Weights of a small GPT-style language model, trained from scratch on English Wikipedia: width 768, vocabulary 32768.
MLP neurons of a small language model. Each row is named by its layer, matrix (up: input weights; down: output weights) and neuron, and shows model dimensions 544-671. Each number is 50 + 15 x the weight over its row's rms, rounded and kept within 0 to 99.
After each neuron's rows, "raises" lists the tokens whose logits its output raises most directly, leaving later layers aside.

L6.up552:84 65 54 56 38 48 50 69 68 78 43 58 38 36 67 24 41 73 79 50 48 62 81 45 68 57 16 59 60 45 72 43 43 27 66 59 36 60 63 51 44 47 34 72 55 49 54 65 50 39 40 58 21 43 34 42 14 53 49 41 55 53 27 28 70 43 44 57 35 50 45 49 79 49 66 64 37 67 24 51 69 49 35 61 47 77 73 48 38 35 48 62 64 46 35 49 76 35 40 66 62 37 36 45 54 60 27 47 30 78 32 54 64 37 93 75 40 37 53 32 73 47 49 19 46 32 69 35
L6.down552:47 61 61 77 28 37 54 49 09 40 58 39 73 21 67 55 68 34 40 67 62 65 40 66 41 62 41 53 73 78 77 26 63 75 27 38 49 71 42 39 47 33 37 63 52 56 53 48 64 40 68 39 36 46 79 30 87 45 26 62 50 42 63 42 27 57 45 41 20 50 22 57 24 46 48 33 41 39 06 55 50 50 70 60 36 42 75 34 56 55 57 47 31 44 47 38 58 33 72 43 56 22 49 83 37 18 51 41 38 50 30 47 36 38 86 50 46 33 60 55 57 41 31 29 50 46 42 27
raises: " previous", " usual", " predecessor", " earlier", " originally"

L6.up1360:40 50 46 60 58 55 52 29 74 64 35 23 41 83 44 49 67 50 64 65 46 66 36 31 74 41 39 43 24 38 71 34 26 52 51 59 43 34 32 48 61 39 64 42 57 38 72 36 77 40 58 31 62 54 55 41 50 33 40 46 23 38 71 61 43 65 17 46 52 33 44 43 69 37 44 68 45 37 56 25 60 49 47 34 60 63 38 53 51 41 67 22 13 38 42 32 49 66 44 37 74 55 63 45 68 50 27 54 65 59 65 31 44 85 66 61 41 54 65 74 47 55 27 54 53 71 57 34
L6.down1360:50 58 62 41 44 43 72 70 50 39 60 35 43 57 62 71 69 43 26 69 53 62 58 85 32 83 42 68 48 63 25 50 80 82 52 65 49 51 16 39 30 62 57 48 41 45 68 31 54 64 46 52 45 52 43 53 66 79 47 29 51 36 40 52 31 56 51 46 45 44 65 25 26 52 42 73 36 37 74 66 48 65 63 72 50 47 41 75 60 41 41 51 38 62 47 70 65 57 32 57 62 44 77 42 41 14 61 45 61 81 57 65 34 79 71 46 78 66 51 65 60 44 40 34 58 51 57 46
raises: " them", " these", " this", "ential", "oir"

L6.up1372:43 62 64 40 43 52 48 52 48 39 31 78 59 47 24 61 68 30 52 44 79 40 70 44 53 43 72 68 57 55 43 37 58 39 50 30 55 43 36 62 52 66 31 49 33 18 34 46 70 68 86 41 25 33 54 41 44 62 66 35 73 65 64 46 33 52 37 51 45 41 81 40 23 55 49 44 67 56 59 70 48 34 45 40 27 49 34 48 45 37 39 56 51 39 36 54 31 50 53 69 70 31 18 55 32 46 39 32 41 65 56 62 29 48 63 42 77 41 39 52 72 32 42 42 65 49 59 39
L6.down1372:35 41 73 35 18 54 55 74 59 52 23 66 41 53 69 65 72 43 42 55 74 64 34 47 52 69 46 26 51 40 35 65 65 76 68 50 62 47 18 37 36 47 50 67 64 37 48 51 27 65 48 59 34 58 62 24 55 59 37 47 51 61 24 47 66 51 27 48 44 47 54 48 38 40 27 50 46 66 65 51 43 50 23 28 43 47 38 28 69 43 61 44 53 53 68 62 49 54 58 60 38 51 48 28 71 35 74 52 50 59 53 44 48 53 72 32 17 42 55 62 71 36 79 39 34 39 50 52
raises: " his", " it,", " it.", " them,", " them."

L6.up1558:27 73 36 46 26 39 52 74 59 52 48 54 61 47 44 28 57 57 39 64 53 52 39 43 62 65 82 58 74 58 63 32 66 42 67 38 55 11 55 58 44 47 47 53 37 32 45 51 58 27 66 65 53 60 54 67 20 16 33 29 69 38 33 75 64 45 47 32 58 54 24 29 40 45 68 40 50 78 59 38 50 80 37 27 46 71 52 42 26 48 15 53 21 43 55 71 56 58 20 32 26 38 36 54 65 43 49 53 46 62 37 63 62 28 42 54 25 51 38 51 63 43 51 62 69 55 52 67
L6.down1558:41 74 64 35 63 40 75 76 66 11 81 35 71 56 26 38 77 35 28 53 49 43 60 53 48 67 44 56 72 33 43 17 40 57 28 51 62 61 30 43 60 45 55 52 36 72 52 46 54 35 62 34 44 61 61 42 49 69 61 39 39 44 58 52 50 35 59 50 64 62 70 51 67 42 58 49 68 73 45 67 47 41 46 65 65 66 42 39 52 65 59 44 30 47 54 61 71 63 62 39 34 69 56 35 48 46 38 40 43 54 55 11 54 62 48 44 66 45 48 52 57 24 44 69 46 97 33 20
raises: " it", " him", " them", " this", " itself"

L6.up2556:47 07 24 66 40 55 37 64 61 34 72 40 36 47 51 79 50 64 44 23 54 85 60 61 63 64 56 45 52 26 37 30 31 51 51 34 40 20 54 47 44 49 51 70 36 62 28 54 71 89 41 38 60 61 47 57 66 32 61 41 35 81 32 57 37 33 42 55 42 56 35 42 20 57 76 56 47 66 36 28 44 49 65 37 57 39 62 57 28 61 47 63 43 08 80 43 36 55 55 34 49 41 41 40 18 64 56 38 32 67 73 28 50 20 53 26 85 47 32 19 62 27 53 42 42 59 33 42
L6.down2556:53 66 70 50 60 61 43 66 54 55 37 57 45 23 56 61 37 50 61 28 55 33 86 47 42 49 43 56 50 65 65 55 57 49 26 44 35 73 51 34 57 44 55 23 68 51 32 43 65 34 55 71 32 58 62 37 62 59 32 49 61 50 61 22 61 25 66 45 89 70 38 41 32 41 30 38 77 57 33 60 52 62 55 55 49 63 69 76 47 46 64 16 40 67 47 45 60 49 77 36 54 73 42 66 76 38 34 65 26 71 44 74 55 65 55 82 32 37 66 47 61 51 44 42 33 46 39 53
raises: " he", " ple", " she", " they", " we"

L6.up683:42 50 42 78 58 55 75 70 49 44 53 66 24 60 32 22 76 43 32 53 33 36 73 35 63 40 43 78 52 32 44 63 52 71 63 59 42 59 40 58 31 47 40 12 92 39 43 26 51 13 33 33 56 83 29 33 54 44 61 57 62 72 63 53 32 35 50 36 45 65 53 25 59 36 48 56 20 41 52 25 57 47 65 38 33 56 75 46 37 37 22 75 70 54 66 47 35 33 70 49 84 64 58 79 58 70 49 58 71 38 31 50 54 67 67 38 73 51 40 57 44 50 60 43 36 35 35 40
L6.down683:21 49 86 56 48 56 58 35 72 18 41 40 62 44 53 48 26 70 57 60 21 49 38 28 70 30 54 70 46 69 50 53 52 56 29 83 42 41 75 42 42 56 35 42 39 59 63 45 51 30 53 28 62 70 52 59 28 49 40 21 52 72 66 75 62 32 47 64 85 62 57 48 62 63 48 43 51 49 74 43 49 68 48 78 42 63 57 44 58 51 50 48 61 51 65 36 84 60 76 19 63 42 85 76 54 75 67 51 40 70 53 61 22 79 38 51 48 47 54 26 48 56 35 51 55 56 51 73
raises: "ized", "ish", "ised", " vision", "ize"

L6.up183:66 56 54 68 62 52 64 60 77 56 40 49 36 59 53 42 68 61 59 05 69 33 33 19 73 51 67 38 48 25 37 34 51 44 17 72 64 13 37 47 87 47 45 46 43 26 49 20 51 57 65 60 35 68 50 52 50 38 55 44 58 44 65 64 52 51 61 43 25 66 53 52 50 71 61 36 50 71 45 49 25 69 35 54 29 34 68 28 67 91 71 61 23 62 71 59 37 55 46 50 71 68 38 22 79 42 49 53 57 67 40 37 67 67 42 56 70 65 60 55 30 59 20 74 49 21 46 41
L6.down183:36 20 54 27 57 48 47 39 30 48 59 55 53 48 53 51 42 56 56 44 58 58 38 33 83 67 29 22 51 39 32 60 37 13 54 68 40 29 58 32 55 47 47 51 50 49 62 33 42 56 44 82 41 48 18 55 32 37 59 45 39 47 73 91 39 46 38 45 38 82 73 56 40 59 66 47 16 51 70 29 38 41 30 54 45 71 61 31 41 26 49 41 71 31 62 56 37 48 54 40 53 48 33 41 50 49 46 54 48 67 50 53 42 55 62 49 63 58 57 39 30 67 64 41 43 63 34 37
raises: "i", "i,", "i.", "ley", "ou"

L6.up2550:39 51 51 51 35 51 60 49 29 57 60 63 73 51 35 64 48 47 66 57 49 28 67 59 54 37 52 81 40 92 54 09 46 55 67 35 49 12 37 44 44 49 45 63 62 48 70 26 42 53 74 55 60 70 42 27 29 39 43 53 37 16 38 52 38 26 53 49 73 94 66 58 37 41 31 59 60 53 47 36 66 39 53 35 51 99 30 67 18 44 49 32 51 57 46 37 69 79 47 69 64 50 30 73 39 49 48 58 37 32 56 48 35 72 35 54 52 53 55 54 59 67 48 53 24 53 57 65
L6.down2550:30 48 48 34 55 21 71 47 47 18 62 27 49 40 52 37 48 58 37 54 31 70 84 73 41 56 42 00 29 35 68 66 42 59 41 55 62 63 31 48 56 55 38 54 43 72 19 54 50 37 64 60 62 62 71 77 49 70 50 29 75 49 49 49 48 60 39 60 68 40 49 24 43 70 70 67 45 57 65 54 58 59 52 33 46 32 35 55 72 38 46 54 69 51 49 67 33 62 42 50 51 62 40 41 68 50 69 31 49 48 68 49 79 61 70 36 82 65 44 45 41 58 41 45 59 35 40 25
raises: " him", " him.", " her.", " itself", " it"

L6.up294:71 63 47 43 47 60 46 42 27 82 38 69 69 39 53 48 53 78 52 37 53 58 59 43 57 62 35 42 54 75 40 71 35 49 41 33 41 61 65 44 70 75 40 73 42 32 37 52 48 66 40 47 50 50 26 73 71 61 40 61 51 44 57 73 54 51 64 21 84 57 64 59 78 29 52 54 39 45 70 52 76 46 33 88 61 46 46 55 48 62 14 35 77 24 75 59 65 65 54 34 46 68 47 42 41 27 54 52 38 35 37 33 58 80 56 55 59 52 62 57 40 42 40 31 64 42 74 29
L6.down294:61 37 42 61 51 35 61 50 71 43 37 68 69 46 48 41 46 60 47 60 43 41 79 42 68 37 32 47 60 52 65 40 67 59 54 59 54 50 27 55 30 42 43 65 60 44 41 56 57 25 49 54 27 64 52 57 79 32 28 51 54 52 35 69 48 33 57 29 49 70 52 76 47 85 44 67 36 40 43 42 65 72 49 47 53 30 49 47 43 81 68 40 50 42 40 74 50 71 51 40 35 76 49 23 52 43 72 66 69 61 49 41 36 61 51 72 74 32 47 39 54 43 21 57 71 61 49 50
raises: "o", "ude", "o's", "o,", "ert"

L6.up1503:49 44 42 27 65 27 44 56 37 72 64 48 65 45 65 47 62 38 35 66 71 50 35 33 51 55 55 61 36 47 38 45 25 49 56 54 41 71 23 57 69 34 28 64 40 60 47 34 55 50 64 45 61 39 64 45 41 71 48 55 55 55 40 57 68 51 58 43 52 44 72 82 39 57 19 05 44 34 79 44 27 47 35 36 38 55 66 49 70 56 44 50 62 30 38 19 35 51 45 60 59 51 73 26 24 42 61 35 69 46 79 37 64 52 69 73 43 39 52 81 45 37 69 39 56 67 77 74
L6.down1503:57 76 48 38 68 68 33 28 29 69 69 34 41 35 57 52 41 46 45 53 52 43 62 48 57 52 69 59 50 63 60 30 43 12 54 68 28 65 39 59 44 56 55 37 61 52 71 40 43 55 67 36 14 45 56 27 61 44 54 49 61 63 56 36 47 30 59 37 86 67 25 32 70 62 22 18 47 37 80 35 22 48 50 44 48 45 45 51 58 50 47 49 62 23 40 42 71 46 43 46 65 35 54 23 66 55 40 49 79 40 88 40 61 28 76 17 34 53 41 57 46 57 56 71 56 74 63 63
raises: "U", "uit", "uan", "uel", "ues"

L6.up221:52 47 40 47 63 45 61 58 62 04 49 54 55 33 46 50 48 62 29 60 69 18 49 51 67 70 23 30 07 44 67 60 57 34 44 48 38 78 39 68 54 56 46 73 40 38 58 36 55 53 67 55 56 54 48 82 52 67 62 48 67 29 55 49 50 30 49 53 18 66 37 36 29 62 40 46 48 62 21 75 75 55 76 61 18 32 72 35 49 81 41 54 65 62 61 50 52 27 58 46 70 55 47 75 24 29 31 54 75 60 57 45 42 59 37 60 42 59 50 75 37 38 34 36 60 46 52 30
L6.down221:28 55 71 68 56 53 43 58 58 59 37 39 27 49 53 32 48 58 51 45 45 57 38 53 50 66 52 42 59 43 74 46 41 63 65 45 40 70 44 49 67 29 63 63 17 82 37 42 42 63 56 77 73 47 43 59 42 59 68 61 38 45 40 39 55 57 42 63 57 45 45 74 23 58 65 23 59 28 64 76 35 65 52 51 48 51 46 44 27 39 45 84 83 35 59 26 24 22 94 15 44 28 46 35 63 44 57 56 39 28 29 74 34 48 28 54 43 41 40 30 43 38 59 43 69 60 53 63
raises: "ist", "ity", "ers", "ary,", "ized"

L6.up1190:55 54 72 40 16 56 38 36 58 35 40 74 74 52 54 27 57 53 40 78 68 60 54 20 77 32 40 20 46 53 18 56 49 29 61 40 48 53 60 66 63 37 55 31 80 48 55 36 55 27 52 56 53 51 36 58 53 63 38 39 59 82 54 60 46 49 54 52 43 45 08 27 41 71 34 52 41 40 50 47 55 29 53 52 44 37 74 32 76 47 47 36 57 55 43 18 64 52 34 44 61 39 56 36 43 58 26 43 70 42 14 54 43 56 42 63 42 40 45 41 32 53 33 43 57 45 80 58
L6.down1190:60 43 52 38 67 65 36 36 70 53 54 37 32 38 51 77 62 59 48 26 47 79 33 79 47 47 75 49 44 56 14 58 14 31 39 52 56 78 42 57 64 56 31 44 40 55 64 36 40 43 32 69 60 56 43 27 40 59 74 54 28 70 74 67 49 40 31 44 48 56 46 34 81 47 72 45 42 89 41 31 35 52 44 59 74 52 71 82 49 54 45 83 38 58 50 46 58 30 46 45 45 70 38 58 61 63 57 62 40 51 59 54 42 39 44 31 41 16 58 24 36 29 57 47 58 50 55 33
raises: " are", " were", " was", " is", " during"

L6.up2779:61 52 66 69 33 49 58 25 35 46 64 54 60 40 47 30 65 37 69 87 61 35 51 49 50 56 56 43 45 34 44 99 59 28 67 50 63 41 61 56 56 76 33 44 38 69 40 39 85 26 47 49 37 54 64 61 46 51 40 54 59 54 45 51 49 50 44 46 50 58 35 46 19 50 54 59 18 35 56 44 38 39 67 58 53 33 31 39 54 57 44 30 26 50 55 45 48 39 27 60 56 67 55 59 40 81 14 43 64 34 26 47 40 68 71 56 43 70 72 36 34 55 43 23 70 49 46 50
L6.down2779:39 34 73 53 62 42 30 60 55 42 54 61 54 56 56 46 58 36 22 35 44 45 61 37 39 55 72 22 61 39 63 35 47 33 61 58 49 52 63 25 32 37 63 48 59 53 53 56 48 54 43 33 49 71 48 48 66 60 30 45 18 62 45 56 46 50 43 54 56 37 24 41 35 31 59 30 78 52 56 59 45 38 47 51 45 75 56 57 60 70 56 66 58 53 50 54 41 52 66 68 60 60 53 36 28 49 40 46 50 72 73 25 67 37 23 30 21 56 28 69 46 57 44 57 19 09 44 44
raises: " its", " his", " their", " the", "ated:"

L6.up1518:56 72 20 83 53 43 33 43 60 60 51 73 55 44 70 39 46 58 37 47 68 72 53 73 48 73 48 48 13 36 47 53 61 75 62 31 39 30 69 72 59 40 67 63 45 66 39 38 42 51 38 61 45 55 31 69 33 51 62 40 80 62 74 51 34 43 40 35 53 69 53 44 32 50 38 22 39 31 53 36 52 51 28 62 49 61 06 62 28 66 41 72 30 34 39 45 41 59 58 73 45 36 13 56 71 47 74 56 45 69 69 53 42 44 67 54 51 62 52 50 58 47 47 57 52 25 54 78
L6.down1518:49 39 16 34 43 56 29 77 50 60 61 29 39 31 40 31 33 27 48 63 44 65 24 54 36 45 44 56 40 78 50 61 68 25 52 34 59 51 72 62 50 59 65 46 57 24 41 67 57 63 60 55 53 33 32 49 57 72 38 43 43 43 70 69 57 50 34 38 22 56 55 35 53 50 38 71 35 62 71 34 64 74 61 69 60 66 48 48 41 20 43 47 54 32 13 63 47 35 49 54 35 49 63 48 50 31 41 42 65 39 63 64 58 41 26 59 15 59 56 29 30 40 46 44 35 49 56 56
raises: " subsequent", " presence", " establishment", " introduction", "ution"

L6.up2582:56 60 42 60 49 50 53 24 39 56 13 55 29 65 52 71 44 44 15 27 87 46 30 36 30 54 52 46 62 36 62 25 14 42 73 54 44 74 75 61 81 46 64 42 86 57 21 59 48 34 54 62 46 79 44 63 67 65 32 37 72 34 31 52 67 47 47 50 48 54 23 60 32 63 74 52 17 28 37 40 68 49 50 55 41 44 39 45 38 39 65 20 44 65 32 55 69 41 56 51 53 27 47 59 65 33 38 44 43 34 55 40 27 62 32 40 68 63 78 68 47 34 71 40 43 65 30 72
L6.down2582:53 64 45 56 38 51 51 53 36 65 31 42 51 82 50 23 28 18 62 38 54 62 35 81 39 38 39 23 44 53 58 51 51 43 31 50 70 31 53 39 30 27 46 48 45 33 09 54 32 57 21 32 27 79 51 44 58 55 27 60 85 46 46 39 68 32 71 65 36 39 34 29 31 37 36 39 42 60 37 36 21 34 26 43 54 54 71 49 27 52 45 45 35 59 78 79 69 36 29 53 42 64 39 33 15 76 35 75 44 29 49 42 72 57 48 18 63 54 45 58 61 38 68 35 50 37 51 80
raises: " brother", " brothers", " brother,", "ancy.", " sibling"

L6.up470:54 55 56 57 49 48 28 26 84 72 63 60 43 32 65 66 63 39 38 57 48 57 33 60 72 34 56 53 53 54 55 26 43 12 26 38 57 43 37 68 48 56 27 09 54 65 80 38 70 51 36 39 29 35 48 35 46 37 44 56 70 66 55 55 28 62 31 59 42 39 36 45 40 55 56 58 34 45 49 27 33 26 67 43 50 56 50 42 43 65 46 61 26 61 50 34 62 59 43 47 62 53 62 45 52 66 38 23 67 43 46 32 29 74 60 54 33 60 34 32 39 40 32 56 68 60 56 38
L6.down470:40 51 50 32 51 61 72 67 56 49 66 35 53 69 45 56 53 46 37 39 30 41 38 48 73 56 56 39 33 47 48 51 67 55 56 51 63 82 48 51 39 63 48 63 40 51 53 59 51 48 58 48 43 54 51 62 46 35 56 52 55 70 56 63 41 75 72 40 67 33 58 48 42 41 56 56 27 46 61 69 65 32 83 44 34 58 46 55 58 55 31 72 43 30 50 57 33 41 50 39 79 62 48 38 45 66 55 45 66 49 65 55 52 49 39 50 63 32 38 55 37 31 57 49 51 61 63 34
raises: " was", " were", " is", " are", " being"

L6.up681:58 67 75 57 48 42 65 33 39 58 43 44 64 29 51 50 40 50 26 59 28 17 47 60 69 40 71 31 61 38 30 42 48 48 54 64 44 33 45 33 55 35 29 25 34 45 40 56 63 43 39 63 41 22 53 45 38 56 57 65 54 60 65 37 67 44 65 49 47 35 63 70 23 43 49 53 58 38 58 57 35 54 58 61 45 46 38 74 66 35 57 47 28 55 38 64 36 68 48 31 58 29 73 66 75 37 46 60 48 67 56 52 52 45 35 66 40 62 62 78 39 24 60 41 39 57 38 42
L6.down681:39 32 28 27 33 51 40 57 38 98 49 63 49 50 70 37 67 37 44 56 25 45 43 70 85 23 65 41 43 46 43 45 48 53 43 62 31 26 51 52 59 31 74 61 55 57 59 63 46 55 41 62 51 23 79 59 37 42 39 48 41 71 49 41 54 67 68 36 48 44 68 34 35 42 44 50 65 53 45 48 48 35 62 64 58 68 38 45 45 63 63 46 47 47 53 52 36 46 67 64 62 38 77 40 62 83 49 49 62 58 64 41 27 42 65 59 51 42 42 45 46 87 46 23 66 57 58 60
raises: "iles", "ile", "il", "ility", "s"

L6.up860:22 51 51 53 27 93 12 48 43 37 39 53 43 68 51 79 50 38 63 50 49 48 67 77 54 50 78 52 63 33 42 44 55 69 53 46 39 34 47 61 59 40 65 43 44 72 56 44 52 64 39 74 49 79 52 37 61 39 48 33 51 59 38 58 61 49 65 66 36 55 32 48 38 61 63 64 45 33 41 57 74 59 73 37 47 48 49 20 48 52 81 42 25 28 80 16 58 74 42 67 56 72 47 39 30 27 69 69 47 61 59 60 56 30 38 34 45 27 35 56 80 53 52 43 59 51 48 64
L6.down860:45 20 32 46 38 52 62 84 40 13 32 56 75 54 66 76 70 61 40 73 73 37 50 60 36 68 51 45 41 43 40 61 55 29 65 75 40 86 06 40 38 67 59 65 56 60 48 60 58 35 58 76 65 77 59 40 70 59 56 71 39 53 38 57 65 28 64 55 49 38 47 40 40 44 47 26 44 51 39 29 38 56 47 42 54 64 57 32 39 66 55 12 37 43 45 26 70 62 52 36 50 43 58 47 22 47 68 19 52 65 25 50 54 44 57 47 58 47 29 57 32 86 48 58 40 84 60 26
raises: " they", " she", " it", " there", " he"

L6.up13:59 54 39 39 30 66 88 51 48 67 46 59 76 25 50 58 57 41 46 50 35 42 48 64 47 58 78 68 53 46 73 61 26 60 29 58 74 72 36 32 60 21 74 65 49 60 74 50 65 41 57 41 33 36 63 57 39 72 25 47 58 48 41 81 45 43 51 62 40 65 37 62 61 52 78 40 54 36 37 47 49 58 43 35 36 37 52 26 33 36 37 46 61 22 52 43 68 60 67 35 50 29 49 33 36 57 53 58 25 65 33 41 62 57 70 32 59 58 76 45 35 63 34 61 92 64 53 30
L6.down13:43 63 55 57 34 57 99 47 71 54 30 65 71 57 45 49 38 38 42 46 71 60 37 71 44 60 23 67 60 67 40 49 56 48 58 49 28 87 36 55 48 28 50 47 76 54 39 29 36 27 35 29 49 59 60 63 45 40 35 28 57 00 39 81 63 47 61 47 50 74 66 29 62 59 45 40 24 41 34 77 64 32 18 63 63 55 78 32 51 42 48 52 61 44 37 25 65 56 50 47 53 36 46 84 48 65 28 38 42 46 40 56 30 66 44 44 62 85 53 60 48 25 40 59 56 50 84 70
raises: "ivity", "ors", "ing,", "aries", "ing."

L6.up456:21 72 88 68 70 45 49 63 40 54 57 47 48 68 47 60 42 30 35 48 47 42 67 58 52 33 52 14 71 72 50 55 41 57 18 48 54 33 52 64 35 27 56 54 30 60 59 45 87 44 64 60 42 32 56 59 50 41 56 40 58 49 77 61 61 57 53 55 81 42 40 59 22 60 92 46 37 53 54 48 36 50 71 55 30 68 45 50 55 44 84 65 57 77 55 53 65 56 69 51 76 42 38 43 60 48 43 66 61 70 56 51 67 65 71 60 52 47 60 55 78 47 42 37 77 68 65 42
L6.down456:37 50 66 34 56 54 62 61 64 20 50 57 34 21 71 52 55 53 27 75 22 70 62 51 51 55 42 25 51 69 74 32 40 62 44 63 43 71 66 39 35 41 57 20 42 43 55 36 49 34 78 25 24 50 41 54 67 40 37 48 37 36 54 23 17 55 65 61 59 45 49 38 41 57 54 48 79 40 42 73 54 53 70 72 67 54 47 46 63 41 60 31 69 56 73 55 33 69 30 68 23 42 60 53 35 34 58 31 36 79 72 66 59 47 50 55 40 43 39 61 55 28 35 54 36 80 38 90
raises: " it", " this", " these", " his", " they"

L6.up2719:51 38 51 09 59 48 44 40 45 40 67 52 55 52 60 29 45 63 48 32 40 70 73 40 69 43 74 61 74 45 49 51 57 61 39 46 58 68 49 45 52 50 49 57 40 47 32 50 67 64 79 58 72 78 74 44 65 51 29 64 70 91 56 52 53 52 45 73 15 50 36 48 87 83 71 37 69 42 44 45 53 32 77 41 11 50 57 59 52 43 49 44 53 31 60 82 61 69 50 70 42 37 77 59 40 75 64 42 52 33 10 52 64 55 42 37 79 05 47 59 64 39 42 31 52 18 71 63
L6.down2719:50 52 54 54 44 47 66 49 45 33 43 62 40 65 60 39 30 45 45 59 38 58 60 22 62 33 53 25 40 39 54 52 43 62 64 72 35 32 55 62 73 50 58 70 51 30 28 48 74 64 41 31 52 67 30 78 42 56 40 33 39 46 84 32 69 64 89 58 52 71 55 56 57 37 47 51 73 49 32 54 41 43 69 28 39 46 54 60 39 24 41 32 65 73 53 37 47 61 70 50 44 66 67 44 46 49 78 36 41 45 41 45 36 61 64 20 45 13 63 38 56 58 53 39 69 65 62 66
raises: "ize", "izing", "izer", "oot", "ized"

L6.up2570:43 96 36 75 45 31 43 52 58 42 68 49 40 57 67 31 62 50 47 59 61 51 61 46 68 49 38 30 54 70 30 50 37 16 65 62 65 31 47 42 62 48 29 17 60 58 37 27 56 38 64 62 32 32 37 41 47 78 45 68 50 68 42 48 42 73 40 50 59 40 50 46 41 68 34 54 43 52 68 68 50 26 80 68 20 30 47 65 67 55 45 38 33 72 37 18 73 55 40 42 86 55 55 39 50 45 48 36 51 53 39 35 44 49 74 57 39 39 30 29 52 32 53 30 45 39 53 52
L6.down2570:70 51 36 22 66 32 66 49 47 52 44 35 06 24 78 62 57 40 62 49 21 57 36 41 51 58 37 52 40 59 44 55 45 48 74 50 20 71 55 59 51 73 35 48 63 62 59 48 36 77 40 68 64 62 50 35 16 43 67 37 45 68 53 57 43 46 61 54 70 44 38 69 56 61 52 34 53 75 41 39 35 45 47 68 30 60 42 58 52 61 43 54 81 43 89 49 30 57 65 47 65 78 44 41 43 52 56 40 25 71 54 77 56 33 40 39 41 56 44 62 58 24 32 62 58 44 25 20
raises: ".", " during", " as", ".\"", " in"

L6.up1895:61 29 45 50 82 57 61 36 75 61 50 63 60 50 47 55 47 66 42 34 39 60 55 34 48 49 54 41 39 38 20 23 39 26 27 62 46 48 44 48 47 48 55 31 56 25 39 46 65 51 32 31 50 88 81 65 41 46 48 58 35 48 59 65 39 50 74 39 30 63 55 42 63 30 40 53 47 64 65 58 57 55 59 55 55 48 81 42 63 56 69 48 77 50 44 32 48 33 46 51 71 48 59 49 29 69 66 34 65 71 43 45 46 46 35 30 58 45 43 57 43 55 55 19 53 32 55 35
L6.down1895:58 68 51 41 66 19 48 35 28 61 46 21 70 43 58 49 15 25 66 42 47 57 44 36 34 49 51 34 47 42 69 52 31 49 36 66 77 54 38 51 61 51 40 41 47 59 50 34 33 47 52 26 60 60 62 78 59 56 57 48 58 40 39 63 35 64 20 48 33 50 63 56 51 59 47 67 69 73 31 41 53 40 34 38 38 38 51 55 52 64 50 33 37 36 78 36 91 36 65 51 25 45 37 47 23 63 76 35 72 51 29 45 66 65 46 31 30 31 38 41 48 54 44 30 42 38 64 34
raises: "j", "ja", "yan", "jan", " Mar"

L6.up1889:35 48 48 36 54 52 52 65 32 47 50 64 54 64 50 35 85 38 32 63 50 54 28 47 44 53 55 33 40 63 36 39 70 78 65 33 75 52 71 61 77 37 24 39 55 59 40 47 68 32 83 36 58 34 62 17 23 31 42 60 69 15 49 72 61 22 35 48 41 48 29 54 57 26 37 40 28 57 35 34 50 55 28 46 80 62 26 59 56 20 40 53 88 46 77 49 69 76 44 69 45 42 31 36 31 54 52 45 39 35 38 67 52 55 77 67 52 41 32 05 40 41 37 79 42 35 49 53
L6.down1889:63 71 39 47 46 34 64 15 57 37 41 49 62 76 51 55 33 28 64 53 50 46 15 37 49 32 55 70 40 48 56 56 49 41 68 52 58 65 42 29 46 60 47 27 49 44 33 40 60 46 62 62 32 00 48 60 54 62 44 44 78 37 77 45 56 46 49 36 32 47 48 47 52 61 51 47 58 55 42 49 44 17 21 46 53 46 53 40 49 38 29 34 67 34 43 36 48 65 69 47 66 33 42 25 59 65 45 74 62 27 35 56 34 54 40 60 50 51 71 41 58 57 72 49 58 55 66 73
raises: "ing.", "ing,", "ings", "ings,", "ing==="

L6.up312:51 40 40 69 50 57 46 33 47 29 52 12 49 57 39 41 31 37 56 29 53 48 21 73 73 51 65 40 48 44 38 21 73 34 18 36 58 33 29 63 76 37 55 43 64 50 41 44 55 81 53 49 45 35 34 76 47 48 47 72 51 77 07 47 21 68 49 54 63 49 47 47 67 89 50 34 24 57 61 67 60 72 65 63 34 45 55 36 72 62 54 48 60 51 34 41 26 50 46 76 61 19 54 53 43 43 43 48 55 37 51 47 52 47 50 36 45 59 49 50 68 39 49 46 41 42 73 68
L6.down312:49 56 57 65 67 38 46 37 33 60 49 42 53 26 22 49 30 70 67 71 44 58 61 60 64 41 68 25 54 11 62 37 62 12 69 48 56 54 66 41 52 54 58 44 36 52 38 38 48 42 50 28 59 68 46 63 56 34 45 59 71 55 43 44 60 47 54 53 70 58 40 46 43 42 40 37 50 67 36 48 63 88 60 64 30 33 69 65 32 36 67 52 58 54 51 36 58 34 38 62 50 62 58 64 44 34 43 35 84 59 68 51 46 58 43 37 30 35 45 55 57 60 38 50 32 59 23 47
raises: "ger", "ge", "er", "er,", "ge,"